Part of a small language model's weights.
Size: MLP 1216 SwiGLU, 26.2M parameters.
Architecture: RMSNorm before each block, rotary positions, no biases in attention or MLP, untied embeddings.
Training: a variant of Muon for these matrices, 372M tokens.
MLP neurons of a small language model. Each row is named by its layer, matrix (down: output weights) and neuron, and shows model dimensions 0-148. Each number is 128 + 24 x the weight over its row's rms, rounded and kept within 0 to 255. Numbers have three digits each. A neuron's up and down rows have the sign that makes its largest values positive.
A block is one neuron, or neurons of one layer that tend to fire together. After each block is what it responds to, as a language model described it from the Wikipedia text at the highest values.

L4.down81:138115103142149106161149199124118122121129134115093093101125180111140139116119077171142111134107131132110156124162106167109118095095078120107130134154160121152108130139106125072156148119115098173137078116142072120120107113157141161114115108130095120171084114186161134144123134157151124132136128144104171092164133140091108141173111150141114132126103133128111107127121152157103140151130121148154180143086099118122116121103113111151090150117122144125
L4.down197:149095121133105152145117165110095129083128100129126164100127142127136122107137130092098130082078144133168140133122145135168136125136119181099126164100135100159123161152122146076089131133124159164135115160178140120130102116114124141172145114131125100110152144151091119092158144122128153129165147104132131139104146126118097147103101126120151098076123140098122081120121146095105161197112134095147137130094132121074123106107127127081151117119143128145
L4.down296:124124144137127164141132096121089114149139119101138109121131075133129112125187122121115128134165119152127128139138128139092084139142118146128072115114103157114137127099165150162160132105167122157175115090134122137123121080121101152093129150108158103163119134168136166138162111098155124108125133132128121131077104093097109120122116141116134130066156118134112075119111134124117098114114152124135137092117157112139152127131093074119145169088138114127
L4.down374:100106138138113160086118129088079145104180201128125148144133144102117140181146123128158113130122092153098113132102146134169171156120115177132138150136134106143149173126140122131140134116125157165121163114106140109144148155144109074164125141153106119130134125132155096090151167110159156151129145101122120143122103162141114153077098130134106158111104155123152208136123120129100114181125111159096124097125140150117129133104134166132150112118096103122
L4.down779:151159149118119172128114094119149131120161115139148137101152136100159154103115080145143142136128075173137119108146127142144125149129121106124104109115174099163109104112070139105070118139144137164131144109113122151130147130128128128106126099126149130108115145166147079124151135106155141139116114142179134117096177115141145157095117106115150175113128145108109159149121153121119128161097141117139102112072103119098123104149095123154158093138132125137
L4.down835:117118166110140137111105165117144182143138120131125171105161120144117157144170110104139116160105132115118139140148144122124142129137149136108123111129166149106117092143121115134160153151133132151120160120112138141129107135133141161159143121096124080128067124138156097150107103125184161116167177121101125105140124108145152168163099106100118165106156149094108147116121107158111141127106112121159129076154141146095155125155141122078137146152129078091
L4.down851:137175150132146123133114113139133142124148123107148099129104127126124122107138159127183150134149108155119109143136133139114124165124082152135098129141129121200079156168167167103129139128132170099072117130156125149117155124121111127138109133086164140096120144104129119127164132113172116144119157110111158113145117116116105164164116098093145154122075122126159178160167126138077149146132141133118100145136107143148130126150173102158108132097147130114
L4.down1098:134130114119140122114105106110141127101107136142107148141144084109144093150101151087109161141149166102130108113140150162141120144123092117137150069147165131122165121113114097105105137123167121084115121116086097141086156096143119134130120126131157133134098106122177146158133122151115171073148120179108133109087122136131092145140136114123120151174126151125128146117147111110126095137135083099130107140133136119140133145158131172151126150119140104144
Responds to: Markdown table separator pipes

L4.down210:129121102120128143123103157105143138110072131115104150126124072186083124124137102120192137116091137099106146146120135173157132118172066130139144162132127142126091132149127153154118117121141139163134113104138114177130133120151093147147127107112110163141136147110125096161092137163145135094135131100121120148117125132136151141135142132128114117143155084130106087113130150094106111134131133123116122131141126116204140109141175115130152132135153090132
L4.down342:151118124163119154135115153101157106123127109109102118137108120105125145166127110124107124118146199155108108164137137138079152126101075068153122127145121094126134115145101156117173144149131137138130130158146144075185140140097139115135133110113121145098144140126149114103127128131130126126130074148091129183112164112129110154100125109115111075150131101129120119135079142130161076111156090146132135116116153085137130078125098114158148149124132126132
L4.down366:116175101142121106100130142113134119122129130126102122104128157170114120144114098127167111116101137109108157098057130160154172105151142108100167127135139142144141133098132174129157163172099101123065104112139115114086100137142111128156104120120129102133135176097116134145082156154108120147119098140117142149105151136151142120134127094113150098093146076128100138124123119155163111143138154114144111116120111103085125140117107106149147146170096169155
L4.down715:126125113100142105154179110139159153137090131130140110105107098113100109156147150127115095152082101146119122111137116158143169156129170102139169135145159136102145160128091068115151120130125137103148160119131110089142155093095141155149145132109095117139140105081073064116132133159136153120127132163123108123122141089108151125122118115109089137147111139159095171134131070108138155144142159121154132126094112135104155113128104160096165141081133073145
L4.down748:115114165136125108126149121157120089102144126163101148136127164162099135123114121144127104161121101144126106156107119109133133111093121116122180128137166110138121129137083192127154093137110133123114128136138135134152081128116097142155110095174167084133075113152115119109104152137142134181128117127122122109123088125095106122139145141098150118112136106148119082077169132108128120164167117069155127153098173130138148166115151134121142132170134110108
L4.down886:156099112153129092120117040114102091124109135124174113130145152134148155115126140157090105112113145096118139105117114101149136171126108177112111143121129167093128114131115115131159115098152124189077132144124115125134098153110104130128125135121145173153149101130129105119073122120150118112128143127146111166077135122088151146156132167161144139169113135138113132110088113153177133147124112091132110113108174182125140144138109096152102093117146113112
L4.down981:153151105136162111151158129151138110156107106089181146103133160118107155142112157140102137104137117154104148150107150097146120126165097153116123144114154121105163118131150124105141151126137120088126127141125161154135093182152123146163133137120101127133116099160117140109137136148121087116112112113102133104091111124097150131135160109128196143080170114148149183185148149122136136168100113124107124159111200136125167149110122148111145139101109120131
L4.down1158:118126098133125146107126104152120131107080100129154122107155097098136120077124129130125163123110082124143137105106162124132130150134075144121120119167096135152135125122089135140139109145113165147184139117086133133125166118139092106115118136137086149127113142154115149117103129136138102134136091112137077073135120133116070060148114126130121085132119121130117112098169149108144121102096125162146090112144185153158132149123139194113099156128121130153
Responds to: Predicative "as" connector

L2.down203:125124150182132141121145158110118115198153105181155134145140121116126128113140090109124147113175121134140124125167084101112121130106128153136122088162140128117110104152105161181122110122133140165159153129095119121127112189186109123106135145113115162114094116167083135139109130133097120098128101077169134095090111103153123146140136070100180143150119125137124155123140124142153131154123109122101131143153128103134105165123127129134132104147135144110
L2.down398:171100126130105133158111109082140124124155111094116073157138106096102143184164163105116179161161096125126151120134117134146122138136128156152143147115107124111162093180123155174099165109106124113149124138154087116139124153142106153104153125147101135117092157183095186118088132127145127094138081140155102110120154118123117146125125107099165122130128101096099124159108121094107124091139118120141118109163117077113157122110105081149138122133115119080
L2.down490:113085140139113127111154130105149129180118123153122140125156131141117090114139085128106141115129181111115134112145149136130119138099136127125105125106097132167121119125169103110125132126130107134141106155143142148199136094109135119131157151121159175130091073176121102091124111169147111130147088136095116131141142141133176097130121096075145140093107131134120158141132148129096198185154169138100140106183134114106103153109142154132123139141099134128
L2.down555:105131141105136164115123148143181094161106137088151134121133118103109140139110100152186138113158117123175139113166116117106125108110116098131122101112171123150080141063127120104128113110144152120161109081123087122111120141130101107102141136104140153099115129090096118095151121091125122097100111082136106122175149052119157106127108157118160167131135141133131189134126103118118146129136156137137135132103079122097100135095148087117109142123113143119
L2.down580:151155091148159099163111154128134162126122098106099157137108132117093112167093112172150121146184133099103128133142181137142124146141110120155113138116105198138138121159112118104148106140106174133078140162177109115133081112119140151142156118126128144117156148130127137092107163150156120116158111140135159116143120161114162112115107137101155097161105116119150124108122160112086169117101091116046109099171156147153145118118110125112160119110095137128
L2.down670:111106114095135148180146162114132127081121146096123101124110115128136123105138102122138121144140121124104144112146159160148127161126149107129095141096157153125084102159103123101131158170154154105159164119141161126134152141154122133122103145118057148102148138155118153176150096119137079157148153112106137116175125106175139171120129141116134110124132167134106146147097145163120156169089158175125137139098110140150127119071140077159128092113103138104
L2.down1100:128113134153131106164152108109133150122137163111147103165143158092117151144107181126115151147102095101134131091173100135108121145137104138138119128102148149115148125179125152106147134154130116169068147147128135127155139142128089083092120130162149135157124146142126150111128142081151115142122126103159137097136114137150122161117105131145146129092073173132152143126109092108160145148108103119155112110126113129134091112151135130135099166163128164169
L2.down1161:097165128145106080129102128108133097150099124150147111153129142145130126088076119117143133112158129158105107135172136088132123155167135147162075129108134147116157137093158150089102049123115091141144149159126165100130110078135110108132166154100096154109097135107127157107122123094158165102093119125129122111142115158120103112156080088115157106129121117132150179149119078117166186166147115137126150128101147116128166123119101150130127111101099125156
Responds to: Table separator pipes

L4.down5:136109153167156152186163139111122108113124132119121111076146157136106068115133153121123133123156105152122189122130126145148167146114138143154142163121155116121163106142148135129170145137109118143184127143109143091124138179123127083148121104131111066102109128108146138138141115139109131118129136090106210152098160102127125119115093156144142163148165170159114145091136175132135137144120125099117127184112107159116143144127129130133146120112109121088
L4.down343:097118143162137116138135157158136126154079076119118164132138120110131096159172134122131112135157157170082140118136144151135086120143103165154147099131106116101142113126080125086071141117114076138091134145130122113155135104132161145103125120136136096130114111111078139119076120166117144117119160111099187117152125108093157139125119101122097100165133129093156141111162137127142133152142120138128121149114123134109147113123140104145112108140167098056
L4.down420:152176116141100140156113155115157110110130115196126143113134140143150194141130083108115154114151092136124120082106094127154138152137130147162172150127130187138113135123144136160087139108110123192131137134124136093119095136142136107108148126147114098113138158192155115124166146146133121131148125106085141114128120125140115122123164125132163155122173112119094104084100098150092131134153110086115094106099120113132134147115157125121181128130127189149
L4.down458:155126159098141174131101118147137147107160120087103103172149117092166109084158115119140161100109122166097125092137116117134096137145157129118119130176138111149116124110134125087086159131095115140096137176119138141135122152124133087125115117140111153127182110153156134130096154109163121123106159102143111153136134101146068157167133145109167124108116138126133131095103139112107154110109161119136157068110125150113130123119140101148101099175113126125
L4.down773:160137166150133116142094122155143124065133122110130126142144113119103121161108148098129157132136181140137093093164140083118151096139122149102144106115114113115123099163121135136132180075112132125113139166112125116139085077105082094151158173096120134134134127152162107155153117152101184143111175146106123129172128102089157157171129126131117117150123121107133164145147130120104138138129125142110148102131153132151117111107149111130147110097114138120
L4.down925:148114157118137089159155099163166108107110116100121121127137079159109131111141120140169168133161111126108144109136101099167140145146123152098124088181107109132147092171132154093167118155108136103090084149103128123109113117120078101110139116110141121137106108159055152141105143156117123096204099155165115129073169148095097187113127120120134129120139140155145220144131117127150127142148136142107140122154134113096098091105102102127124109162106136121
L4.down1009:151126160100110132111088143091186167118131135085117132123135134135141128110091124107165114091146121153160101093166137178122148087124086107124116139119161135121132165141092120128123129140129123125148075115145150152142117086092106117131114121116163157104139144144128132145147184126114136141155105098128130149177161157099177141113103103109168097123177162131146125134093116134133138153146156169115107143110129093097108108120194133135088123114148096099
L4.down1154:097126127114143144114114148129148112126129124124139135090091125149141144113148120117162128188110084144120162102110143131093158138107126183093089102117098138154106150131156168113142156112125141147116107121166136158086134136141093095111117112100202115139167138158126134123140108124141110112127117140130146103083114132182125097105113144074138098140120086133135140139143086168134140138164118096170140126132115121142066122094160130081132112161128103137
Responds to: Place-relation prepositions

L5.down242:119090124131126161161105118152137104127107097181095161135047163113139124140108130147130137150099123110141137112086135150143127143143144109108161136102135110143115126124132114114116142133076136105107137136144144091148113128103146155147155117140111108125134136193123140126139170110133137151099096143130160132175127122113156112121126124108130122159126117150135100117048133152095095135106119121124129126140134137121157117184112089156163130124139121133
Responds to: Line-ending markup delimiters

L5.down1040:124148140142145082175141114156103152130109087161119128118095157131121098126125163162118098128129115159155129111111166138141100125146104122080119156133119081102093147138116132117098126133097127138110106098167137116110096142145105153137109122119180158159119116129155123124109170161147079131129148158145108173118122113116113111160127120120121091132135075169115186147139144115086149074115108136091122166111177184136131124128117146144115130116093098123
Responds to: Closing year in ranges

L2.down73:129187142142101162102127130128148143127191160128109161145109123144101093141137084127158117083135169135136128141132133082092128090129127142129157146151129129144114162110130136118146102121177111114128129099134138125126102139167092120121105103135145124159096118067140132106141130108117155118136112147134119139109154121123148122123146138074135113101155169113117096096131124133125089099154165137173139085148143140160156158140067165190111157128120101139
L2.down125:161129107070120155121154134155101154129135090091089115087125085133118102118090129119131140115127103151118139053154099135155127121115129151083125136109121152111146156080147112137143136100130109165112159124180142130149150095132115071134111144140110093121057140121100142153135158087161108058125124113139132128097118144094109104147125110152119132170111140092088105115143121107132099128116152147105166122130160101112141107131100099119103152119147125130
L2.down151:121125139109151105145147073116135138150113153152161101164118153098151098111138117120123163136133134139099092125120110120116134173135120124127115103132150079140145120126129126146116157071121113107128158125152176145139115142142137125108128139168125133141136118123160147139123148108161173087118145152138092105152129121180148199096118107156118138135106123151159148121118150123124110135172131129142156126149101088097101143124146112159112118143120143144
L2.down179:067189105129139105098165118132121145137153164113112107183142167153104137089151116102097121074163158124122116117137117132108137129133099138115114134154129111108121120133116147125118137082119130126131112142151147122182112134144134139128114135151130131111097127113105147099145134145109121142108134092168118164120097164157160155145093112147099065116154141116154175084149162143130140130119099143114174130141113113145141138118162107130148134131108138116
L2.down201:137095142122125111120166106162146134115137144126113112150155098139133099095135127145130127150101106180195132088113132167127130123159113115155149154077155136092119095159090114109145178126118082086114122105095163144100068101152101141132116101118143140117164092181137147078121136164094132136138152130105133116128140085107141153135107172079107133149082134142152073165122121142097148195138106138138109146126107163136158133154122116131120110089095125156
L2.down488:146154160110134133084117137146150160116122146134145140116166166134131131151141109144145130140120141163123124101083134117120122093087105107156133099147151122157117124130106135112122111100143156127104109136088172063148121100108098124096134160115173118139135123111165152123074149137119121146128118153143141132091124113110158121119096130128103142158169133118116194111145120136193116106129117120118101126116095134154121123138125152126139163170123114128
L2.down509:136057140102132173115083095136122094151141080152126123132147101114130103155110126140133108117116158067159147145107147134151128145135136113133124161102105123105134122175099115095144128074151126111152086144142102088130140151118097103126165132181129126111145075123111160091108159138120173079097160146112089146133092079148151098090124095178110104075145122082121140118145131135126151112139116094144141126131143130133097164135148106119087108114151074131
L2.down966:127107137098091142137081133127122104100088104149170143120076147074151074101138114094123112101128148163156155128108109110143114134111123166129174112094145142097148195118132168147174159181135114148169127124122140055174120114097092106149145195099113149124102140160131166092131136119134168144112107126163147154151130124117134107174177121174115136113137110116116119107121149099107072109117099123155148115161152140122113132128121090116160157158121119112
Responds to: Directional and positional modifiers

L2.down102:160134135077083137090128135146095154103142092106144128165118085104149097082138091139133138084127173119144131144147152127112120131137129100157131130169091111113125129117098176125124122141143102160150102148112157132114104152147133144136144163089117163130177145151134130135120128172157122124168124117141120122133092115101106165145127162115118135133082104172132080099102170134133076156111081115123146128121133130178146100114113119121115101128135106156
L2.down119:131103116155157079103127140105129117133125143136137118154125142104100124142109151179092134125124117124085080065123111108122085139150079168131160150116126106130156102128120130139144123126150194141162173163104150173115149137135137116122106118130130153091141140120117113118132141130135110155103108115101112092150134149141155119068110140107129166099172115087137145170148156120086109150107082104089116131086127110114072127138170141130150122106149099066
L2.down349:158087122165122125131095132137133134133107153138078115120097103131125141163139122145107120167146144126151141105098106169139159123128125118101139134156124119122116111103116177067109114159094113151157110174148129096146136157119132095134163110177121140080124116155127086144159097152168108125123152093140122135113112133079107118172087162110163083126142099136106157108116140132133095119131138102120124116115149104127139174111083131167111112129101175118
L2.down486:126204092103126123136144127115150151119131145115189122108140183157134085154130122135144135069169127152124109117126110176142145101090110162114140135161180118160144147123110114135116119100139124144134139154141178153149140150085144120150166092108164123134104147142150149180142135124136136130098138133157101135108108143131071153129135112146142163120146116105127112122134133159122137161123118119133145123141167122142128148154144138094094143106114129107
L2.down532:138080125112109142104127160133118134129154127094094093115134123098183149107136161135128128102188127191112117118074097137146143126173143179151144116103072139127131141094128102112132118170122138156150119130135151131115086105125095150114119161116144137127135126059139155131151113098111116126135147110152091106131153112131112135138085091132137140100151102107094131129096149143174130129160165139123145118073134105110149162150111149121128171148102121137
L2.down788:086131134131130144157127136160152130128139118117167150129122114096076139131113122103076150109111155165106152108102105124124159086092151131152151137117093097133113126147100131120129115153157097143164134101103154110147149121135122152156114155145143121135118118122135124131157163173116116157138103147152158127107124143144171134154107152157126170131063078136112094089150101134145147197152118140134132084099113134120131135127137096123109119156145092100
L2.down907:101105101096112063104109122102094112154081139124147128137146127136080138165128148119134111128133104143132140143164076144130093157184085122109089142087138133107157117157157112167172112137146152101150070130175124164089112099161116159126108154088173136114119101138084125174131096112128143125115123154157095109132080156105101120110127166098147163155134154140138129125101117136111112096119113136152120133132086077159102141125129136131166137098078128156
L2.down959:085153090100127169111129126162139142167143132147123125127176144137121111156106155124104126138101126172138113161147068091144146113128152129159182106115163101103116136122149075086172134106162112115153094111100120165124165140099119082168122154112136115137139119130161145091110057112154170141142163089143129114153145179110126116154125109148135133150114083123115132128144124170149108137134094104163113168170160092135119127161103144163152166122109143114
Responds to: Year-completing digits

L2.down10:128111118139137129143158043169107070125165115177107132138141155112143127115099151130121121143114142102201135101115142134101099125129123150122129120131139125126156151106118114084123112105114083114116101104137151108078150114113097120161146118188182146174126121146080130105110134145147147126124121114121123130120146140146096136132139088128157147107141118121111102125129150135147119127138127157143141121060157156159119117165164103146104139118163180125
L2.down88:121104149108145120143143165133067141111137118127116126110134127124144107094134131152121163143145100123131146121171110109115104115125102106116107146121136119113148125096122100089123149130108123134141140141108071121184147123136157095107114129126105111117123119162136139122091195134150126117111108127090098086096125148111119126154113145109145128046171138124138131117125156132129125139099146134116134131095119138158164123121089122160117167115148162103
L2.down235:124114148135147097150169137110098108115106127160097103119133113154132123175101148121161135124078121154118111128148133109159168127165117098166114114114109109157186081129099086104136119147144106151102138139115150109115112135130152113074145141153164089157147114120148076134119140136152140113168163110121134144102163138147103127127095113173120102114146111119150114125092135115144088136112131135129114069141117076169123099169113086149097130129150148113
L2.down342:125126119101127109170135139147087156130129094112109131131159116170069103104168095140127151157177161128142116149131125117113147124164137105131126151099117139096144151135117151115120113077108129116118090124103127143105137089081169185147133134151160162083095105140170095103140112142138117134133114146106121171109172143084157084132133163129133121147167164096104129136081128143159114135155139109134118111124076109088148090065137114136091114141125169090
L2.down362:126155154133116116129176142168119145089076127135155105127157150129101149137136160131116088122111113159107167167155161158093108110141145132088086157085166128158128125135141086157132123171134109100124116126121123094125147103122124114145117119124158084145195107134109149112135126110123125105137134094101124114147171122143114151113140144116115122090167127167116099148103145139143064131122104145129138182098115119134089102123107136097101112119133140101
L2.down677:118117091130151106112169176120183124153171141126161128113111160125127163110151126109123167149125160126112123093162079112167153098142150146124115142139077122116158153105155113149144137149132120129092110124131135166105120091135148129150106135103150121091127133121147133135112103096140072104122107151141146111121162133151116063105137102170150156113119163131109142151146178139092140116138141114137103118119126156169114117135121164089076121112130117139
L2.down819:167109111134108119131125122139106102154150166138105122174104106100109149117141184157096127126107115140084097119123108108137184143110157137121135110122153153135162163098101114166121123094083123124127180117083151111139151143179151093094122165140138097141144070108144134136114135118138121135135121193147154170156143137100144134110115164096130130143106136139105089105144092124134118154136159146140081138135160135115102137084132135151123149162161102139
L2.down938:145092117134056118122137105141125172170117099115115136141203137124131095153105112120088109113159109144141117073123131136135065140148092124145137166120118130144145112131120130144118129115149143165122091146164121124075114128151120155153146105104139109090102099164099125121161140094105132148111113130124148169170143111116107095118126117136114140108136175177122064111113144175109117124138128186124185158111153115173139155145119133149113072128123118162
Responds to: Structured table/infobox cells

L5.down1164:104107144091117132138110180169135077118132135097157112154153139167136154118109104134136137081120154099113137145129121105142133097123121133143098132115123121096142133147099149104099107178141140159117115146171129124136114148118094151121149148153109122157107159069144071143103157091160108153056126151101133084138160120095107133103149133136125075152078137083123080089155130186133109144142121150123095119129111154114153170096132144171099134134127097146
Responds to: Predicate lead-in words

L5.down271:081188152097111113168111135154152103122130101132130124147151159079156114104103152151105090115167106136131141113145127111114105101126131125118129072093095138125106115124133138084140154134159152131101140160114124107141132145117155132168148137111157094116095147145121091129094143181123105092120125071145188157146112161082124156099150172095163143129133170177130155099115155134103155167104159139087149144155146128138136127143127113132156113130101099124
Responds to: Route and location prepositions

L2.down19:090116128126120123154101170132125090094146129098133133104147075088145107102121178115119180133135076147132144161115173131172095139139119089119110120160120166110128117104121139124136151149123141127138094142074136156162152114134115153141130152147131118095159086140131110095168113143106136143175167121118171186107137098133143117106153106124081123159121131130129114140139124097147056100177168157148140174111112086146142128132140095140117100119148169135
L2.down76:113177107146138105090152155111088121160144064112159118127140105086142160122138078137110142119115131154121109094080156139122160153140116120146099129163131107160091096139133141133140125165154118102158146137104135130092121133166140161144145169141106145113110141131100101129128132151084138098140164132102106102100117136159115121101145085134155126128125094088079138120103097122118115120095149177153080147104127151154107102133126183119112143104116123139
L2.down335:123116122149123130094151154136153111127112173104153151119151096135087149117103165202107096118117153143149133100139130147098093124144140121118124115076169100114133120086159126132125133141087084113169116129128137114094137136126125117078104089149140141129129148135079143187141078111149150131115100146140148137132108124110086178118109144110070144145121153102066118119142117162127100146138122144099108173158159123116155125121138119129162100123179113175
L2.down454:146122114107124141070163151124096121142134127142121100160116126129127127149104177123124162102108145136122120167128083140155130142106152144083102072118110083124115132133140165106125118135156099115103120142122115145151137122112147091130093132132163190138074097126120163197121115168090094134119104138130127125103078131140144128148133107117125143124177091146098143124138158111152101079128113113098114123104111140139099119140141145120155110200121105155
L2.down606:104081119089126129115140148115162129151131122101148132145118132161118144099146087120090128118133174157111117162094117087156162108121124087112167111139111152141132148116105130196112154177113136137159167148141145078145122165133131115097106111122135125122112122145160087152120086128098068117099104122164127122136112127140137106128108124132121112096125090156147130143103157114108096101145113108155098098103088116138102135082140110136117118140102121108
L2.down734:085084139122122164100133126125124154162127104151166162168092096136149145172142134135123135105161131154140181129141132140131126104130139159131127095120130134127117119109135157148092103133118157108104113155123091119099139070136120099121140113147070124083113163126122099125138061130118117135115143129156180125160129168123162086172083126112149122119118135128125109134117149119144133134145126085135137182130116117117113118165142148147099125122160130106
L2.down746:135156148118110106159145127124157161134130109116174109133151141112134128145126132113127154138107097129133153178125120134171150112119140140157130167134138126141117130154111173143067087149153108155151134175101108125147138131141155098123180096143099087142123097140152098147132128161163107133152156061101132152114109175128151136100143134129162107104123166166154099114114143106145105151190109107128122086072116133134084131115112141193163148142101127126
L2.down1021:127117085129143120167095107131094149141127133143157119130114113143057139116116106120124121106131152128137150109174114095161126105104137115068094125113078111184169125161096097157145118148172127182119113111161138161127112102143097116142128128114179150167119099100147103124119139118125132150145107126123096113088129122157149120150138122144121096142116128154144132099115175113149134149131095126124121113141120140099141110053138116143133125118095152145
Responds to: Infobox field-label endings

L4.down261:140118111158114137137103073154111093133158114111110117173089095075092078127149145106109089113155123133156128132134126148125189065096092169137167137105150122171122119149092103141128101113137114110153123144163154149109139154127130098179144153119141161154127167086100083111125151151128128132107145101126103121133104067112152118123177131085116133130129107117147133129142116150115170101123123089132188151100139123136082154131137120168132139132130104149
L4.down402:130177135151128166135115151115118140149134136108143136107134139127124157110137110128071133105112172183130158122134094109120135116087116115164168147146146121110140044103104121135167131102152125150143133103183134116150133081149157136159143149093100136131139146111175159144131181134138094118134106116151159150106123141117123149175113094162150144131157113090152149133120141181145116139103128136141171142081125141138129119144112116158125118127139132102
L4.down714:141175144115175124109148123086115126103163119110139141181132101131087109150162109130116134108091129112164166149101119121107158148144165109109192117164159129085146127099132145116123126143143135104132145106106150141103091157089147129142098146084121120159149147150130154117076132151081070135096120143167137142109149091123132093112135122174184122130115178159108134160116122130147144125155107121106129187149088112165114105162136107158128140094120152133
L4.down756:083129115118114127104146160157094127150108151133107115126095080124111102134103137144091095129135128116111080096119116095151147160148150139130104146124125135122131145140134119136112124139178116114168134122124085126162121073171183130118104114084130117125105178125149122150174163130097104154126153105143102154134118111132092102160125139129078137118113124142125111100136136167166130089127131110089125116140128123131120134098093127152142113108160105135
L4.down862:130155132106157108110127156119103142183165098105123148111145135112133099125069146152129106112086154151176143150119071104112154099139073112160150132142123112106093123111130072090153117112126149164149124117131143115117138127167127107141143168100129149170109127123096144138135106104118141142118131111101067152152122080097122110108125121119136120158143130126113143127108163137114165128102145093114155111172128146146112136140158104128115171145114092111
L4.down1061:173145137126146122145154161116116139142154137070142105154101131120139140115103128115120118082121138119144093138135200156115143143096128117106113176148146156121122116115112152134163081107130120125116149135122103145130163126097069153158158107097111136144156118148134122135113149145125123108133105118160089136184093110132115129147130162132135116165153106134169155139122075153166137106153102130156126109105153097126142105107104135101103155175127121129
L4.down1086:109141157110110125136153129135124113118095133093167089131126108134137114140115149105125074156120116086100104122110144151103115167161123079137139117118157131183100162118117131076149082101092149136082126121145148108133119194111133080133176100081129109081129131149147163116132120096102114085149118115124139043176092145131123131147122157132125117122118106098155170156167160140164085110129128110176107137099111154125117138127134108121111111100128097125
L4.down1104:129139077126111086109160136119126128115071123107154118118140134123103117133164135100090131158134109127155089118127137133097117130117137116130128122116116209117140126097102114147085113096140121163126126135156116112113119099125127109120120148149152144108144107102129113103119154096116105164141165104127133125144171123131147102139158124142097109131099118145127099163101150110091166120132131146138167112096136111125140093126052106154102152089162137129
Responds to: Year in dates

L4.down99:132167141133072084090104122121080075103158114111128133135146114129119127107087120112143143113101137130147137159114163138127187155137137139190130137133116099168127104119133131149141098153124105143130146130159133185122158121132145122119112081119122141121149118143122092127150134107142134099149137103125099137136154147164129116112092137123132111174148102147138108138095154133090117126153145100139107111171122127118095103148135128101111128130151092145
L4.down167:124122087134115119105112109094112144080124092132105125127101122131117129136150148121162101170133116077093134146100122124148118124145087128149101123128152098099114111104129147127145107135131173180092126075110110138150102129125136131101119129155166144156119117148057089116150120130131112121115113167149116156121122122156103104114177125155089096191125144144090073158111162134092145096136130146090122111123142171137093185115134131133115136113131105120
L4.down389:153113111167074127134099153095127091114132149180145119192118184100117103158122108107147162162128149134152103165144122126116140153135152110086155127113115130147100128127143117105129137124138131189104099162100107124178126135054099099147155127159111133114111136149140137121134126143136157134127119126130161090132098130142150138096158177145162130168143144137117139088157104116068125174141117135114171159102118122115114078107107157113120128132138129123
L4.down572:111138154063115140107142117147138128107116132182103146107097144142150160132152126155102125104110081090170132148156107114162156142101098121159122145142157141140120092131104128095152147121124125146128109103105122143100163144124157148096132113113124151138118133168144127161168124141120129136106116109143150149100114116158138157128097148138103105142088121136068174136090115166145123118168159115133138141127134138133139146149149141140127118120149122155
L4.down573:159148107065101152114079147139128164161122106139136124137145129102154138137152135127124130121077147148114090163116114155156140084140148101184159133159163099154091128151149126093123129122112135164131134103143140124135150147123094136148066105169136101151137120047146148095132111096124130115127103171152113142115137136148133106112105114124086138129127170107146168092138204153107104178112099175133111122119124167167138129129128134121102092153123116173
L4.down670:133174128090115166153151120130102142110098120134122151126100169121131086133121122154136097143131117118111147145131078143137157143159141148140134114128098169153131117100149103147149143190120126145115134104161141129166159118084139089125067106114148120114147123122153121124099092124130107118077120109120132163135112120154120146145103112137161094144126106167143153104118062175116139141167182098135135144157135112100121195145117194085097124137113112136
L4.down1121:128135104144118144136094185075167131110165133099142148113141125101139127127085129136154162133118104105179124154112142114129178118185113121173118192124152140159113116159108147132137121159169132160139079130136123178086189111108127115124114121103132128167104157159133125132142117103141168139129137143169081106147142164131121154132111168122134134120140139132136152124128143133113127148133168109105148102095139171132112121129151125145159152167134144149
L4.down1138:113106129132094101126113160134139115109146146143131124168105143084091100165100132140102119144168144107143128143112114147117124153094145120175098173128131165102116127076118132123115143146132120162138144111081108121066165120152130149106122135142126142143161119131155159083129123103168112162091161172124060147195174132153137135121125123142137152131139143159110154128132150158080110123102129128148138160120132114139147103143123155150098108094167146094
Responds to: Table row-closing pipe

L5.down1205:106098104143141119133122188104116138083136103126108115135108125100151089102104131113136111161150125139152130143110129109200103132089097125136125126101086154141158118115124139128131104103122147159162129085109097162150155176140132131085107103100173116096105124142120141108084109114108089124146099178167150146050178131120130153139129184134122142084111089092121149162136139118172129114096131141116134173154169123159163161137107154116175113147114124147
Responds to: Markdown table separator row